Part of a small language model's weights.
Size: vocabulary 2048, 7.58M parameters.
Architecture: RMSNorm before each block, rotary positions, biases on query, key and value, tied embeddings.
MLP neurons of a small language model. Each row is named by its layer, matrix (down: output weights) and neuron, and shows model dimensions 0-63. Each number is 200 + 20 x the weight over its row's rms, rounded and kept within 0 to 999. A neuron's up and down rows have the sign that makes its largest values positive.
Before each neuron's rows, "fires before" lists the tokens most often just after its 100 highest values on Wikipedia text that the model never trained on.

fires before: "ic", "ular", "ch", "ip", "c", "tri"
L4.down644,179,228,200,217,171,193,195,189,178,225,215,163,160,180,210,211,203,187,199,174,207,217,175,180,184,238,144,174,236,244,166,183,195,214,179,214,168,209,198,194,211,204,232,174,202,194,187,197,173,200,197,235,221,177,218,214,199,180,217,186,201,258,212,199

fires before: "\n", " ", " 19"
L3.down56,185,196,212,215,217,186,214,196,197,197,172,175,213,203,184,221,234,212,204,195,208,188,187,230,159,189,191,208,214,153,189,210,232,226,147,193,175,217,251,217,188,199,207,221,200,178,200,186,214,169,184,205,220,199,226,193,179,197,228,205,202,180,209,188

fires before: "s"
L2.down433,198,199,180,197,182,199,185,213,201,196,252,228,188,217,179,229,221,202,225,222,221,225,203,197,210,253,184,221,211,241,209,177,185,195,208,184,225,220,217,201,183,226,195,239,189,184,175,214,217,206,197,210,198,208,184,220,228,209,170,190,207,171,213,222

fires before: "-", "\n", "=", "P"
L2.down209,212,161,218,190,228,175,195,190,191,212,276,202,214,204,207,191,171,176,228,208,227,212,212,188,234,200,222,210,218,171,204,176,215,218,139,213,198,208,206,163,169,206,190,194,213,227,178,222,198,189,184,176,239,174,212,174,209,204,205,160,191,191,239,215

fires before: "\n", " "
L3.down559,220,224,186,221,161,194,199,232,240,243,177,196,204,187,189,215,197,209,182,218,188,192,224,168,153,209,220,185,204,192,180,201,218,196,237,171,178,212,163,212,227,204,158,201,193,178,219,200,216,204,227,205,160,191,193,202,215,250,214,187,196,235,208,196

fires before: "\n", " the"
L4.down550,211,162,188,217,174,202,228,226,191,187,183,203,183,234,217,185,201,190,214,217,212,216,228,208,177,216,234,172,190,225,158,221,177,187,187,202,204,198,233,176,215,159,195,207,167,194,185,186,208,187,206,223,196,233,210,202,198,197,210,224,225,212,182,188

fires before: "\n", "-"
L3.down585,245,180,206,208,180,217,198,189,186,211,210,212,206,223,224,184,171,203,182,194,196,216,224,196,189,211,223,199,177,235,219,193,180,198,247,185,203,213,195,184,256,214,187,184,191,191,195,204,169,217,237,183,220,199,188,193,222,194,179,212,175,203,220,185

fires before: "\n"
L4.down197,200,205,203,190,226,197,209,217,178,184,111,168,210,222,198,184,194,197,184,173,201,215,214,185,200,181,203,170,206,184,194,207,199,208,220,228,186,204,194,233,149,192,193,199,221,202,216,198,215,211,188,208,212,202,168,209,166,205,248,200,198,208,183,180

fires before: "e", "\n", "ct", "ic", "t", "y"
L2.down350,204,210,218,177,202,202,194,173,216,202,214,191,169,202,117,214,211,224,162,213,198,191,197,163,214,177,179,204,222,250,215,194,200,209,225,184,186,199,205,226,215,227,228,178,178,195,200,220,224,225,180,170,180,174,173,203,214,192,232,196,187,190,214,194

fires before: "W", "in", "ular", "ip", "x", "E"
L4.down263,171,225,212,188,206,183,195,206,182,179,211,199,174,205,172,201,207,189,186,176,198,206,197,194,194,206,224,215,224,229,193,210,181,181,179,164,230,215,267,184,157,198,202,187,209,198,205,204,178,200,191,213,230,194,192,194,210,199,224,179,195,199,238,203

fires before: " 19", " 2003", " –", " 18", " 2013"
L3.down295,240,187,202,186,188,217,215,176,207,197,242,171,173,204,221,206,176,206,214,214,208,160,193,182,180,200,171,184,170,173,190,155,205,161,246,199,210,197,188,205,190,195,203,172,216,186,197,177,223,193,220,224,206,205,208,229,196,209,201,245,188,189,190,198

fires before: "s", "N", "n", "p", "y", "ch"
L4.down620,208,213,189,213,210,186,175,224,185,198,210,216,233,224,208,214,231,184,183,195,215,197,192,227,203,219,211,183,203,242,241,177,226,225,225,227,163,180,218,193,193,165,211,202,204,204,193,208,187,191,202,219,204,168,180,161,219,181,229,198,200,186,185,197

fires before: "\n", "==", "A"
L2.down410,193,212,230,180,207,223,206,180,195,162,212,169,200,179,198,177,144,244,197,218,191,201,197,193,197,200,188,230,213,207,193,194,185,171,218,215,234,192,176,173,183,246,229,237,195,205,203,212,210,201,180,226,180,230,195,228,204,190,225,199,190,176,212,163

fires before: "\n", " The", " A", "The"
L2.down237,193,202,213,176,227,177,194,215,189,193,229,201,209,196,189,222,239,232,183,239,215,214,201,177,209,213,192,198,205,205,180,173,212,220,228,178,195,192,210,194,193,206,204,193,192,213,205,194,212,172,212,247,236,222,190,198,183,212,231,189,234,193,195,234

fires before: "s", "us", "p", "d", "pt", "se"
L3.down422,185,189,176,220,219,230,210,195,163,217,213,200,184,191,204,208,165,157,167,196,215,164,205,201,201,220,180,191,200,203,204,208,204,216,173,253,203,189,158,171,216,194,208,192,229,202,191,197,167,223,199,212,197,213,186,184,157,181,216,193,218,185,218,207

fires before: " the", " 19", "ring", " 18", " addition", " 2021"
L2.down225,203,182,238,205,173,196,213,210,165,192,210,186,192,207,192,193,167,195,176,209,212,195,202,219,192,187,214,235,215,185,205,234,185,212,219,220,194,191,205,173,224,223,235,214,198,220,202,212,231,183,186,220,213,202,192,226,203,186,188,217,220,196,219,191

fires before: " of", ",", " in", " on", "."
L3.down188,209,182,208,204,169,187,209,186,177,210,184,190,193,189,217,213,187,199,209,189,186,204,218,208,233,204,207,217,223,152,205,210,179,203,183,199,196,195,201,206,180,218,215,202,214,219,179,205,179,213,242,187,190,190,258,224,211,185,173,204,208,201,222,194

fires before: " a", " |", "s", ":", " an", "=="
L4.down384,211,212,192,196,159,187,205,199,225,217,221,214,191,178,184,173,181,192,194,214,198,228,258,175,195,188,196,252,203,204,162,208,188,207,188,202,195,211,202,154,223,229,183,223,221,202,197,207,192,230,219,211,199,194,208,152,177,184,177,187,180,192,211,202

fires before: "ad", "en", "e", "as", "t", "ak"
L4.down569,190,225,237,227,199,169,229,209,192,207,228,215,194,179,174,182,211,192,194,179,208,201,214,206,247,197,183,229,193,189,229,214,204,184,175,189,191,212,211,175,213,174,187,189,194,211,182,227,234,204,202,189,200,162,182,199,241,209,200,218,209,190,170,225

fires before: "d", "lo", "re", "ring", "i"
L4.down456,188,208,240,195,219,217,216,173,215,199,211,196,185,169,196,232,195,206,190,234,192,223,202,195,170,182,175,186,198,205,212,214,203,193,178,203,245,174,201,193,238,222,187,177,198,190,203,209,172,190,228,217,243,253,198,241,199,208,174,172,214,193,175,194

fires before: " 19", " –", ",", ")", ".", " 2017"
L3.down644,227,192,216,171,179,214,204,201,226,221,219,199,214,156,233,191,206,218,225,228,183,187,160,202,195,220,201,188,197,209,142,200,184,201,255,216,216,210,164,199,169,219,204,158,183,193,210,192,199,198,236,206,226,213,215,185,219,187,178,214,197,199,178,216

fires before: "it", "li", "i", "iv", "re", "ion"
L4.down388,191,253,222,215,189,182,195,189,225,169,209,206,205,194,185,205,232,214,230,206,210,203,200,165,235,189,164,166,229,197,220,163,192,170,192,209,183,191,202,194,204,212,182,181,195,198,190,217,221,184,186,193,241,207,196,197,153,183,180,194,201,184,213,220

fires before: "s", " the", "um"
L3.down531,191,210,208,212,175,206,185,172,186,191,232,217,203,203,189,212,209,200,209,232,209,228,236,181,236,193,212,206,200,199,192,218,159,161,196,176,186,194,232,213,197,183,197,208,204,165,213,198,195,220,163,220,182,172,214,203,190,183,193,228,208,210,215,223

fires before: "s", "t"
L3.down80,213,184,224,171,205,177,225,163,171,196,200,230,208,191,193,213,207,209,208,236,187,212,185,186,212,201,200,240,186,229,196,206,227,239,214,206,199,237,211,199,178,214,193,213,197,199,208,202,184,214,190,186,201,212,168,200,225,183,180,214,199,220,219,196

fires before: "ment", "ed", "s", "d", "ig", "ic"
L4.down240,201,174,223,208,181,202,168,181,210,177,142,176,195,172,190,221,212,158,218,193,240,192,238,214,188,159,197,226,205,171,228,205,166,180,200,236,200,219,201,199,224,199,233,225,212,204,173,178,206,212,203,225,172,204,165,205,171,183,226,137,178,182,203,189

fires before: " |", " of", " from", " were", " had"
L4.down2,215,172,193,162,244,205,150,210,160,187,209,188,223,189,207,220,207,221,152,199,235,211,223,223,209,197,178,204,196,228,203,225,215,231,209,197,191,206,205,182,246,224,209,157,214,197,207,202,197,159,173,172,241,187,216,206,179,216,203,196,203,202,211,180

fires before: "\n", "ing", " a"
L3.down164,230,200,206,230,229,187,208,232,225,196,201,180,226,176,215,206,206,249,217,213,210,193,216,196,203,177,156,175,225,192,191,226,206,188,180,219,219,185,209,216,168,233,184,196,197,207,205,162,220,204,186,169,247,215,192,199,233,200,185,147,187,187,212,194

fires before: "s", "t"
L4.down145,211,172,206,189,210,207,165,168,202,221,187,173,230,195,219,211,209,187,165,207,191,195,194,205,185,238,189,196,186,209,207,231,192,208,190,194,196,218,221,199,231,172,220,221,217,192,238,197,184,216,177,195,184,174,207,189,211,196,192,216,239,231,214,192

fires before: "===", "==", "="
L4.down1,181,225,188,195,160,211,183,189,175,200,187,197,204,190,211,188,205,188,177,195,213,210,206,175,200,167,191,208,180,238,178,163,188,163,211,220,191,198,196,190,206,205,224,227,188,190,205,189,196,182,173,221,236,216,197,165,217,216,199,215,218,221,217,212

fires before: "==", "===", "-", "A", "H", "F"
L3.down373,199,217,199,190,170,212,194,198,197,223,190,190,177,194,217,205,196,175,180,191,235,175,186,195,159,161,197,184,177,219,203,225,208,216,228,221,183,177,176,234,198,222,172,194,187,229,161,199,175,229,191,184,162,189,239,183,192,178,213,168,210,216,191,182